Weights of a small transformer language model.
Size: 12 layers, width 448, MLP 1344 tanh GELU, vocabulary 32000, 38.7M parameters.
Architecture: LayerNorm before each block, tied embeddings.
Training: a variant of Muon for these matrices, 693M tokens, 10569 steps.
MLP neurons of a small language model. Each row is named by its layer, matrix (up: input weights) and neuron, and shows model dimensions 160-287. Each number is 500 + 50 x the weight over its row's rms, rounded and kept within 0 to 999. Numbers have three digits each.
After each neuron's rows, "fires after" lists the tokens most often just before its 100 highest values on Wikipedia text that the model never trained on; "fires on" lists the tokens most often at its 100 highest values on Wikipedia text that the model never trained on. A number after a token or word is its count.

L4.up826:390530496481626430484488471525588441553559583452533457467457477525464591380521516463509479532452402474539464505518602507590532560475438499498447473532533504547530449462436486484500503510443586488533545523512471487503527468569472546466392456518473546543493478523525577544515499521479505504560512593412404445474532474501437517541508473500474545522536408444530425558473454505406512527520
fires after: "'" 32, " U" 11, " Mr" 10, " No" 8, " no" 7, " had" 7
fires on: "." 37, "t" 12, "s" 11, "ve" 9, " since" 5, " just" 4

L3.up399:469535431472680531572429520532516517509576514479451511447430496525384517477580483474515469521437471592590616555531493457408515526468430475505522562515458451558492572470519569512490535613490454529520465576460465500548514530459524527480437579478522588522481624532475572485527563561539482456529501505473463495546555528517449444542456504531422457540505452522578396496473489445501469508572
fires after: "'" 90, " U" 6, "’" 4
fires on: "s" 94, "." 6

L8.up1027:491529532510500471528510475388503541554590465450488502602481484538542494560541576397613516539492434499496425391493545485455514444460575577456542469499516450488475449560503505454566507488447506488489384529389408468457509473543580518536537596619493483507497490560570588466428521540518410492514527512484484523483491476460531423466429492499458454491530471519497455540505412440490416538601
fires after: " the" 31, " The" 22, "," 6, "The" 4
fires on: " that" 18, " which" 10, " band" 7, " group" 7, " film" 6, " collection" 4

L5.up619:500496511485457529521511511543439541505546571492357450591530542524506421499474505385582571548506558462532481469489459454587515549425454505549567472488461465445430525428485528444495496455397455476529527399381488488426461430538525502538538524673494463459583527511551500438492505422451537490550583499453525562563525545489439595515453459478522565378451450495520446465592542521509441561494
fires after: " re" 22, " co" 13, " Re" 9, " Ro" 9, "re" 5
fires on: "-" 28, "s" 14, " " 8, "k" 8, " to" 8, "us" 7

L5.up1164:511539574546466528501512535514451463569576454493437555549554519556529463465494530513492637467540458497526491523573468491479645526492463477535482487490504531544458490520536520471528567509459474507562508510572489500534553566534393497432470478540453496519436422490519432457562443329369455480517552463544388521423456485494407465490454492466533512562558506546382505512488430571433476477506
fires after: "\n" 41, ":" 15, "," 8, " as" 5, " is" 4
fires on: "\n" 26, "-" 21, " \"" 18, " the" 8, " a" 5, ":" 5

L2.up1151:537557541483605563537494493540519477532502464487402484442484532585485657650460530520447490483480444523509544505506563466579475641418560438454494430485458513491510526489467487566492520519522483484508450525470413448512487532445565476445579454431564552528466451525481423439501445529474449484521542437530526443464493625507436570451463598519536455496480454552479494537504474439583474490651
fires after: " |" 34, " " 13, " 0" 9, " .0" 6
fires on: " |" 56, " 0" 22, " " 6, "-" 4

L4.up982:472521458563601455450447532387414528511480517510577486485519486550514542604528380446597475475551440552587586528424411480480528485504551448505499544492630475566522484579424497522448504472545500579576502520519516504576639518462569488566437420462503499513519492522516510433536471410528550432404479531430523510450454492566561506519518521500405483454542530515512531477505500442440556481485
fires after: " one" 38, " |" 7, " is" 6, " two" 6
fires on: " of" 43, " Notes" 7

L8.up716:557552571509438593525465672543520615481510555460488649493565487468428479563507527535465599477505540457534526490382483603491482530412497519499452507484531466511534484509508444540546504465490478499519496525485559469452569421529555522537481512459549542555440519532513387460529503494540487558465447539551405516431505533513532540455487417522492468461545469519485500519525529492469435501499
fires after: " |" 25, " " 20, "." 9, "---|---|---|---|" 5
fires on: " |" 57, " " 28, "." 7, "---|---|---|---|" 5

L4.up31:504536433567481568547553452432421503444432550499486471553456438532579429605522441519526513466494526368423479454470516507421606484478500570560584481491497503489554479477511457492431440472461605476496533482474537531461493534488466494494541440500471445436548470497436541516434472437520461547520443549511548502409525521492564444518512451538422550494517541492526516506566442469397406436564
fires after: " |" 43, ")" 7, " " 6, " 12" 5
fires on: " |" 37, " " 19, " Title" 4

L3.up323:419518498535551457502476566449477422545530501495461570384457515448484478481475474472487455499396363460478504490511422460509424468515544472561426559446586453503473517434554519429515504508469557648580523479497505487468555540567543481521486550503495509496464597488487492435537514545511567490431485568471567554559483547472377423527507480472578434471446396525478550526461552485500501468409
fires after: "." 19, "S" 15, " U" 14, " St" 13, "C" 5
fires on: "." 66, "S" 6, " own" 5

L2.up670:477566621560600594454551646544477476544601508549494591504517507544460483535519496517477453448491526583538541534514467519460531522518470506474491473566482475506434460580534454504531552504453476493490483532415494535454410491494509530426541538498498537452496532496391503508528520502524474448446501456482476453489548547392354503544438507486528471529497451446408497499436516526537499521497
fires after: "\n" 67, " |" 20, ":" 6
fires on: "==" 40, " \"" 31, "\"" 14, "===" 8

L3.up318:508398396442510446472537454522490565425542467507464377492464497449412610516686551458518509503443436568515562450494435546502508565511468432538576457481477514605424472544486417570578595552529517561457455470401498524491453448506461497513513554541549422530482461481459507524473576501506498567447548485429504480515524489527433547523477446471549465409510586534547482523473403519402483498521
fires after: " Released" 16, " Label" 15, " Formats" 14, " used" 7, " by" 6, "ed" 4
fires on: ":" 53, " to" 18, " for" 4

L3.up414:529553482506593537536529518461505499474559553542584519555500498475541499531450599557529512549508474502581511496518413553543427457457634583467459456411514432454526600518471464517523574492452550545506508460488467553462553527492481510509495467466522560563518422469451546476469489476584507457489555514575552415547503361443531479508476521486528480486591606505468472521483412420538542492549
fires after: " the" 51, "-" 4, " most" 4
fires on: " first" 29, " of" 16, " most" 10, "-" 10

L4.up96:491534461572519492528462528511523495411473527548454560492555520505486530534477454468412506492461462460483467498515548477497500445471552433387444499494413565541592541564562564599492484489490550497500491500556489465604560528520511488488489500519475526566482540487562499503551556517538528495555459590488487453536497507475460398530456616540574497556494452521457414544482544393480506622576
fires after: " |" 27, " " 14, "|---|" 6, " %" 5
fires on: " |" 45, "---|---|---|---|" 9, " Notes" 7, " Yes" 4, "th" 4

L5.up736:526563562554459496520557550510497515484482496584449522488499529481398490556420414527567440447527503497503500579510467537448524447470445523539534518453532551465409403599444567463514565470507442599502633496549515505445579462497542454479477542514415458455488543484477559466522423568511534501445473512515546648515449478613600466498458508626549517441542403497484511517481539439513516477473
fires after: " 0" 45, " |" 17, " 1" 5, " " 5, " goals" 5
fires on: " |" 59, " 0" 10

L5.up1220:414485507502478506566472561512566471545452562521546495494581473394466536558490468508470499558513579489508517488423500522485531536597596433489472528608488533476523703425487598458509534460508557451460500504501492570559451508523531459491541561502523409479498596482450442523500603485526539511533432548442385462527364495470425482476504475529504507466558418427530501481605529418514426537609
fires after: " |" 48, " 0" 11, " " 11
fires on: " |" 47, " " 8, "." 4

L2.up830:477515455448577590437393462536484488505453476505418591384618551436601518533464462423461517506513514482456464521485444485454467555415509464479495475501454556469509516433498361504513462488488497478516392457392456480518508553506512437472577472516464552549512522461561606463532496467530488536455510511575612472568566551525396509502496499536465496414471482480525448495570520466514558529514
fires after: " re" 17, " co" 12, " non" 10, " anti" 8, " pre" 7, " well" 6
fires on: "-" 95

L8.up917:478610468529487452545465651561517453408588510452447373568479534528414554527507593509554462528463440564519577454479485594470514588427415625573475440537525508529548472638546679460488508434517472569569497534501364482565470447486477537583510485440584517483484522526478562462531556499542547505660597500488452513582560550542545486456508557539530482525533514559475593527575490514556469524510
fires after: " |" 57, ";" 9
fires on: " —" 33, " " 30, ")" 11, "," 6, ":" 5, " of" 4

L4.up915:507507515561471464483518618454397425532469499544441532469504489406507486531476538491520467463500524526486533494512483521512532527420482508580477470512539524520515418456519496509534494456474482475566436557521498445473588479553514500579430511452498538598559466484563432479525517494565461480526522436521421626590446429560534503542490362462521548469521421516435525521454497490548577498499
fires after: " |" 53, "\n" 14, " Preced" 6, " " 5
fires on: " " 44, " |" 24, "ed" 6, "|" 6

L3.up16:459499539511526582514545518448480483481573521531512477471531513418462497532541536441460559483517499519519520485518489551370507576506449510447532444584447473544421485522498530426484490488465493599454565501461560485499446528476559542525574513507437490500454534477470499528500447422435607516423481581486525547625560508460551467426499503466527518539522468574546487466477560428518504517454
fires after: " |" 30, "\n" 23, ":" 6, " the" 4, "." 4
fires on: " \"" 53, "\"" 23, "We" 5, " “" 5

L4.up75:522481555446506586457490481501474457468435486465535461499513466531428442461515543542443395517531513465501512445489484532554427517541417588642474502463451519533526475479515455493497505543586474483519581428426434434510571460464569508490465472546579508539564467529383454587560540449454584547553463491455510485550471496477460602589359463472490510621475501467483520521492547516468562431471
fires after: "." 67, "\n" 18, ")." 4
fires on: "\n" 99

L5.up820:539529519506499450481484505563555525557482503506456551519551484587448510514505472426490514517483516453464543537480453471482525471461496498522525474459451565449553503535464576520452457412461428585483508513486587485541437510518512472481490600559633456530471509447485591502456511482490496544550567530522479439510568513469402497523548504481425483546446667505447528485527496502592541554518
fires after: " re" 25, " pre" 10, " co" 9, " " 8, " self" 5, " Co" 5
fires on: "-" 46, "duc" 4

L2.up377:477516455524508571481554587472516505516554446507575505507598475514526480481560557499553484517457508512520489470548512480522525539508468403432476530407601419477450416576462440429416520525549557463495455492373562609523474481460439499569557546450461471503459533543384512480536446518522505517478492428466521460457577455571468407510529533475467499563505520512526513360479429456441452460433
fires after: "\n" 87, "|" 5, " " 4
fires on: "-" 78, "|" 7, " •" 4, " -" 4

L2.up1325:472466475512520606386476625521453456527420478505487543438541469516517553482483564499562480486425448462529493571495485476520514491548518482400465526452372500478486455525463538527449421508513508433397503479600574669432542440511552445502562530471505561554430490482402529588495396553481519575471491493467517490507525468497615488505490556540496459567528477494526443436479527511562461563496
fires after: "\n" 47, ")" 5
fires on: "-" 50, "\n" 6, " was" 5, " |" 5, " is" 4, " American" 4

L4.up33:477567659516513505456619517504565563454486509558331443406519448526428597552494496518379514426477438476486501509579420535503520382543461630471505566467487483489543547582633472549508508460486544502496494499470457505501542456495543474440544414459459463490574552541528585510462596436481501537444462569482472490478532524492378549503450545507485526513515458526438501481463606453423515564600
fires after: " " 97
fires on: " |" 100

L5.up420:450486483444506447479571553495607496493546521533532511517497551467390459564544541457493398517394541535510577450424410558487448474519413456524569376471599540485516422620484496464502472466519480470461519453491575544571517499397516593514498496506472489521505443573541414470406509562473544555616535504524622486462454483493467310563436482486514407473468481531485433479518511458510534551396
fires after: " in" 33, " of" 12, " across" 9, " co" 4
fires on: " the" 26, "-" 23, " his" 15, " their" 8, " each" 4

L5.up1078:558504524507536505477512495497512492508464682440494486467546516490410545569452454444548478467463505513529510505468559517528436463534404525467513417521510467481511447537538523478470497479495542398484557410516355452472481523523521511507488466570505536511342507450490515613530466554463509493510428539521449455589504537509475537533543371460475552518487495543465471413424512477535544472529
fires after: " " 43, " |" 15, " 0" 6, " the" 5, "," 5, " 1" 5
fires on: " |" 57, " 0" 10, " China" 7

L3.up348:526539671415438498542456503546600495458462465445580462503493493511485530499551526551566394509557492484482514476414443523572476515525490531472507480528466516464472426531594554465455502514483497463563489478441494451460437492531497562418421569456598565587542388527585503411497471425495510416389485450499533519551530526511436578488463521514564463535481499476432420487544574608567512464549
fires after: "." 47, " member" 4
fires on: "\n" 54, " |" 9, "-" 9, " of" 7

L4.up755:471465479528489514587584505533568466486568367482615528532518536474582575507507501561600518513484516510436462463453492498477516468525497410476537500462505525489457451472431526458570485466451493542438474542444549466433440395486531467522594478532554467470501486460527496526484545425650418594578490448503529404573461516504538509541484482544417476479499494513488482455491520577536498529457
fires after: "\n" 50, "|---|" 13, "|" 10, "|---|---|" 8, " Team" 5
fires on: "---|---|---|---|" 34, "|" 17, "|---|---|" 14, " |" 14, "|---|---|---|" 7, "|---|" 7

L8.up30:492554502522565468577520689514550473448444494476477488452482520516433420526571529453465495470455525489485548454551420485531528441549461570503460543566485451465503573516517556476552500516455526469488486548563514498442524483508499533476505529591498528580410539475524481505596554476464556533503613460469441536496558567522352485518447454435482469479507451470482548565498604457547540486446
fires after: " |" 49, "s" 11
fires on: "\n" 39, " |" 26, " =" 15, " 5" 5, "===" 5

L5.up153:522521502560493464516478596539487527523390401514448537489494446424512493529507525466501476543495480465567532528453537460501571513405463481470499561535521560503522484573460468466430436538467641418481595510555504468480554482444525530452439456509550506444558547413518546528552510526503363529492463437476487531416579526527518504530509564540532582524524547472500491444469508440463482552501
fires after: " 0" 25, " 1" 11, " 2" 10, " 3" 6, " 5" 6, " 8" 4
fires on: " |" 76, "-" 7, "," 7

L3.up336:577582486492523489535515472548517513507509443486570452463537513480541537564484548462509500524514508507514530444545500587550523416469555529531471470461450504538522421569438521501502488489505496494541443555526440533497526371537517488558571467460423492434389485453422502464526542584556521506411511528419496400521502519522482543567433506478535475542522467522589475559469468461532544507510
fires after: ")" 16, " Formats" 14, " Released" 13, "Characteristics" 6, " Language" 5
fires on: ":" 46, " |" 38

L3.up1317:465548529571505557553571502535497510487440551480448440483433469533577437500619430522512451540526446477537520537380517598452606556497510616517448415480501411404428502647492572444441530545476543463446528473471478604526452491537613551517495535454534417484533473560523484500457507416527488449535532443492477479471462547507534529568523418483502545456547484489504538493426501444440463597501
fires after: " the" 27, "," 21, " and" 11, " 1990" 4, " 1980" 4, " The" 4
fires on: " the" 40, "s" 25, " of" 6

L3.up1221:568493507555550473501566509502491502589557521530541506525559515474582444494468530411553434615516456472498611421493456564465512508477523503522581495448506509598556475503499538519541534494492524512524581478576542461517545486613358562447520442479500477456475489539505521560554440526591562548522526521568501481470511467536512463511512532482422536486544590513405561492507493523473561472476
fires after: " the" 38, " one" 23, " this" 8, " each" 6, " same" 5, " first" 4
fires on: " of" 29, " time" 12, " two" 6, " area" 5

L3.up987:604622408510402494499553501501443508458567414545554486496619496545510421475495461422525481552531560520395455495567515528441529459456568515506478510514589519532462393495453508470495498500523479448490376529497566484473519358410535505493484517510586554441434534534499428440521633469549561532586438495576476437597439553552565514518447453483505557500422496513455461544443525480538503495494
fires after: "\n" 30, " 1" 9, " 0" 8, " " 8, ")" 4, " 2" 4
fires on: " |" 70, "|" 14, "|---|---|" 11, "|---|---|---|" 5

L4.up506:500472513507454549423456494542417475565440532362423312495488502456462448560380463480387477582499515517505634478533495564429555509459443572566482463600567407467473489589496529473486472486521527561466444484520512601518435518579512400522570424454502539437469526494555501521475523479428523466497545494570501533564457486540463516438530438483407480400419444493554471445585423551442533435511
fires after: " |" 31, " " 23, " Website" 7
fires on: ":" 23, " |" 23, " of" 15, " " 11, " Candidate" 11, "." 6

L8.up1100:486497501491462474469428571517576540509563455402479542555404506516522531410452467422492557447523574539530562459370531495446469459415574478482477414533516463536512464473471540473432472564577519453576580563381476522481538481499460484539541484494526546515437545496514432481465485515465548469562517479462447433582572475474421603545524565399597443498556480499410496555500463468568538498419
fires after: "|" 36, " |" 26, "\n" 6
fires on: " 5" 17, " 1" 12, " 6" 9, " 2" 7, " 3" 6

L4.up823:514462534490489537580445579534456475586542502439533561511411548487480469503519485480555492520501470523440497621534496474444519543460371584557445550570478545447407443561585470512572472496525579493468587455421517496421493393419413588438597561480481503412476393473561503474502507434534453493515476484497506470548458541542480467498519498531609466484479477553500493528590496471467392478513
fires after: "\n" 57, " |" 17, " directed" 5
fires on: "-" 34, "=" 18, " @" 12, " from" 10, " by" 8, " at" 5

L3.up1085:554590642614435537506518525516555500517543516519531524441510513458394433588540463409547470526464524525529550468526524480430574466538497559552473441460593495480489454428553505424647391459484486485468502491486589436541463547495602481589440563517484510539464556538572587468498539492542453394471511411465456518469529505485464540543454487425552532452523495523455574485502540492532512516482
fires after: "\n" 54, "==" 8, " Party" 7, "." 5
fires on: "|" 54, " |" 29

L5.up240:475481476565549487519516519477494470447495536504506504483550564525519499518470517467412458510487464505479469492456447467575540538447527442437471482483496490550494544498552507479543499465474525467472508517490542514568476534498443488536530495529478547564451497439552527510531554451564518575443534550504514437483512422550363470540449324425556424533582516474520570432459501514593508543504
fires after: " part" 17, " co" 12, " pre" 8, " Pre" 7, " age" 5, " self" 5
fires on: "-" 56, " of" 20, "d" 6, " the" 4

L4.up821:474541524487519466519550452492560523496506519471502561556476472543617571486498485405499474589505490441471486509538453613525473472502452553437483487491477446549482493485550535407596547536511469412456458532572510468480621542460474471378497397464446582442488523480469552436545565547502493562454525440474615468491435398548562504466553462507468442516527450560459473542422461537491536478444
fires after: " |" 25, " 0" 15, " 1" 7, " 2" 6, " (8)" 4
fires on: " |" 64, " 0" 6, " 1" 5, " Attendance" 4

L4.up1235:472499538423657541485499428551557449441480493612427573456482454466533509489487513580571452548521496523460535506383461480505495514603511475490540485531431483524472457524491560491438493513426514421522565512479505459491546508537445464452424546482483497546549543432426461515556384545428441564536568519456484540423469425591434504476546553491474505569529509400506540444496471432535614540419
fires after: "\n" 39, " ^{" 12, " Submission" 6, " |" 5
fires on: " (" 37, "(" 25, "-" 20, "\n" 16

L8.up14:550540566543546486503460424546526435501493415398485468469533582482541498526455494477598476475527458499505447557514482432489453512463384537514522543538559458450469472436460519473510451463521577503558523562541502511495534453449530545434474478520568485459509576579470464492526392585533475531497533519480443545492553541499459552453571459498609448492541483470490467440541439478448541548554
fires after: " 0" 30, " 2" 8, " 1" 8, "_{" 5, " 3" 4
fires on: " |" 51, " on" 14, " –" 9, " (" 7, "(" 4

L8.up811:465523580552497475527521507499548548472479482539457527559470507469488489485470501384535483463482497495518445552522441488516549513450428551547449531523507461528574495447550590429418463516532482542504623469564635471511547510435517417547495506515475571493529530488558500580542497558498562535557494394509507507431590523567575510481495410413459618542461472509380484502482581481444480613491
fires after: " 5" 17, " 3" 12, " 12" 11, " 1" 10, " 2" 8, " 0" 8
fires on: " |" 90, "," 4

L5.up264:479545512512518558515529429489383482500418530472489541561575453479396493462432535475482426469541421482490583445486429565544485540586458535543521508542471531551504427537407546438514554485437514506479527463550475479557507490496494500396555525449521594509538588536483523517473530455526600482545431523525515475568532471499452470379484463536475478577516500525451458492474517499612525479470
fires after: "\n" 93, "'" 5
fires on: "\n" 91

L2.up779:490542638594580516590433466501508547548535467441431517494423492510444532468446522456502524493518473520451460465434554480525544402519509410497501436509450461352464616541428554555468511453484515549519416489473519537486470532514555491403477497457468482522552511455444522514506464563406527476481466558527475494381473508530474588561592443503484463422474465488473476456552518538446450573466
fires after: "\n" 55, "." 33
fires on: "In" 17, "After" 13, "Following" 9, " With" 8, " In" 5, " Although" 5

L2.up410:552510561554623588508491520442530529498492496503515519537502530431497522502468551561457536587529417470489505432504514400519426521493415512547512541536503395494470507477511461480366481478510495416520560447453540452510485533476442414491504477489391521550527511505485513493477532579517446577562554389475482519473454457616484426479518531468477510473528471472514463509507537580503464463545
fires after: "\n" 55, "-" 6, ":" 5, " Language" 4
fires on: "-" 55, ":" 19, " (" 5, " •" 5

L3.up479:412615513506489501431545507561541559519483538544365503567498490483451534508418515499497506473478525491535561559547451478440478480546539574515479569541437494492490582514664523529544537441464596521502536466518456499439507498485526526408493496462477542540504569557460504516452520454437565553458454523467500532413554589424538534515552603460450492548474461524457517555490607533481511571475
fires after: " " 43, " —" 7, " +2" 4, "^{‡}" 4
fires on: " |" 99

L2.up305:558530553448695490473433442485459525541583452479446538513448484459451607457462534476459496534495541535491533464487509501479573431509416411514488482552421518442468557477474487521464601500510553416471548468523350497522505505424547578629542460434525544444511439456485494534462541557525498531532562463498537540547485399465570523474550481528496550447488545413533481458538513482512475408521
fires after: "\n" 41, " (" 10, " \"" 6, "-" 5, " un" 4, "==" 4
fires on: "In" 50, "in" 15, "de" 6, " In" 4

L3.up102:480463491437483413482446600464441494453520485527523506464534495465604504560442536517473485631503458504523489499491453488478532479469489477517509554526545482542475439428446526493487550509483502480470439604528480536486549508476561529496470504528512479510470546428492502535511572418523518421585432526494509639498576525507496572444502573654477464463525487400486478526493466517599500448509
fires after: " one" 31, " W" 14, " N" 8
fires on: " of" 65, "/" 8, " |" 6

L2.up913:484525460405646514518548620525478554468495534453505499507546520504577448518470541505506521569487423521523441540533524463448547509435396534526454486549505450398470535508505478528577572529460471537454513424640576569512580463515541469420456422522581435479411557523456456501442495542579475533555574540435541539472485554538513497453470470616476514525522637455523450527501419445583522493554
fires after: " one" 42, " most" 9, " half" 4, " One" 4
fires on: " of" 91

L8.up1066:581562530403493550506531647438440507510591509552484467540550473507477469396503446449571424466525486340561526456452474502512498567563441486560583453421478427466554503569478377451465499454483551452502510515504511509495498534525500527438486481496530447428484541531486514454541569570485563486559537506477453571577512473493473572494496456512502462520449451586507442492475629476401476529511
fires after: " the" 43, "," 10, ":" 6, " of" 5, "==" 4
fires on: " United" 44, " pre" 6, " early" 5, " the" 5, "-" 4

L5.up749:492484626552452541529522513479471469568374491428479455477556427485575596543442540570507464510490439473517473493503519528404389377515507482483438488583574483475538573538645490537488420442451485528514502528465549525473565517544533475431425448501524510533580492453542416438582518440426531394499486497442497472463560546493459511546383481477544492491489449502398528457521516473542488548561
fires after: "." 72, " |" 15, " " 11
fires on: " |" 34, "S" 15, " 0" 9, "C" 6, "\n" 5, "k" 4

L5.up362:527476535484604482521438558555638424482469501411510572628564528516479442552556554487526622535559549468548448500492558540409578521473417470471529546506562489456441569469544526550469517461538528512518441415404564592565458528624504538556560506461462519481518514482468508529558518585493499468540514611448501438442474481573507451611426537560486508539490525538575541523470532448656497449467
fires after: "s" 40, "S" 5, " Party" 5, " S" 4, " Team" 4
fires on: " of" 16, "s" 15, "'" 12, " |" 10, "y" 7, "d" 7

L2.up910:506515488445463430536481535585537513537450482492500517512468508502516567564488445538606386571553476478606493439501425477602521434463568444459550514477523462548487504571538502526563503448445470397427474519472482415431467507468543509445463523497561509449576464472442495528419498413562529492492538447530520459451524588534508466518592549462478401418551516535509500509445483484535486512506
fires after: " |" 55
fires on: " |" 29, " 0" 14, " 1" 12, " 2" 9, " 22" 8, " United" 5

L3.up1259:527503510532433441471559567518585455509517491503430543429383489508435497464477511469469499490505550573533511481405536488543425530463486457511489475526517446611417470537507515621517535562553458546608478541478477506396504454432558526439447537540579472486470489466576501506486475405541479529428380540500461543544543588507519565510476468545452586551539569541458465441496431536549511516538
fires after: " |" 41, ":" 5, " scoring" 4, " of" 4, " (" 4
fires on: " 2" 18, " 1" 15, " 8" 7, " 4" 6, " 5" 5, " 7" 5

L4.up300:524547433520384489600419573448503495513550418541436572455564480475466446469550509399570540530479519509448445530467526466497559536539515431443595508540542419512533438477486430599566474537507463451525528450424642445589527590473495523508539487462545547472498532502565577482476540510557501560551535562520560448454388506461423508561543518513458552581555452516504447485469524514423592494439
fires after: "\n" 39, "|" 9, ":" 6, " |" 6, " certification" 5, " United" 5
fires on: "|" 39, " Gold" 9, ")" 5, " alone" 5, " Kingdom" 4

L2.up1105:475534448506549545531585489556469504560437447493438483508601489527448427539486475581498363441465468534490489522517503478554557557588570495497488453492506491508541422522379442450458558534441509538484506479495499506506529444503534429463570494536472566402419561529495536497583497589516444487538499484485416453507531464489517449528494433533440500460532436400521494466451346526626538561507
fires after: "\n" 44, " =" 36
fires on: "\n" 99

L3.up393:527481482482481595488475551493441511496493525539473460451551483562448458509488481482427504515487440562466563416424517628420553448479500578542510448494475521495542467540471510577506456495328414502482526493565440512529548566419499543493486515426446562537476534464409527524487482544580581459544397533502511561574515469484451608459499495476599493561525568513449548479527571502491516457509
fires after: "\n" 99
fires on: "\n" 97

L3.up974:552524527542561535503533472513477532530541471440552340507478446529495456468457551575505452515533441498548445570414473461495579520509539547565504484512444472500494447645474499496512540548436600443527493534512478481442436485615404517537457529460539435362430456561510500483529509435544391527463537529504554540525462483489425462560491451550499462588512458456509476502436551524487518425502
fires after: " the" 33, " with" 10, " The" 9
fires on: " the" 24, " city" 12, ":" 9, " town" 6, " age" 4, " a" 4

L2.up488:580490626446494450492558549426484512495393533572540488434506499531529441509506525494489369481494471462500480532539469521514539506591500590512462508460445540665437513417549551468492450455421443458514501501450465495521500505456503545372453475593464586536507557498379504445525520425466642569602401503506478510514500456492457454464363437543504451571530569402376449503376609496523549460507
fires after: "\n" 84, " |" 5
fires on: "\n" 100

L5.up500:539473542576508530557495458521377513529463511564409611578621488560510495497405538571406419459522488417539517513508534547510536436569532486540478452461510537524537466499573503518570417502424516479491456512549507503573516555505591504415525553397482550581494487460459477525531428528503575518542450430494534561453542493418395501517473501443538434588528463501446554423522514496447509565486
fires after: "\n" 99
fires on: "\n" 99

L2.up61:532486481470424519458499451490495438464536571474546473513496659423496529501495598340487485578528526369500589454430533542513527470468474490524478414517583517475502548494608503562477515523524517459595461477551490533488493533444459523519428502541485535471495548532491647537412516488535534452501446504411459477502394465517489491504470622504546571518646493433474554514462496412477478417470
fires after: "\n" 31, "|" 10, " 2" 6, " 1" 6, " 4" 5, " |" 5
fires on: "." 39, " 3." 6, "11." 5, "1." 5, "8." 4, "2." 4

L5.up67:482493542441438546509471545487588450536444432530437549487552431490456505569488488431451497509506446534473507473474498545547493488572504461552549461479486436503538494416520587480596580530528558536444509513546457419514662574525508490491531497517548554603492418511514513478607523465512538531579520554530471406471590547552468546558567519477513506578501537430334465579547550492525503489532
fires after: " |" 50, "." 27, "," 8
fires on: "\n" 68, " for" 9, " For" 5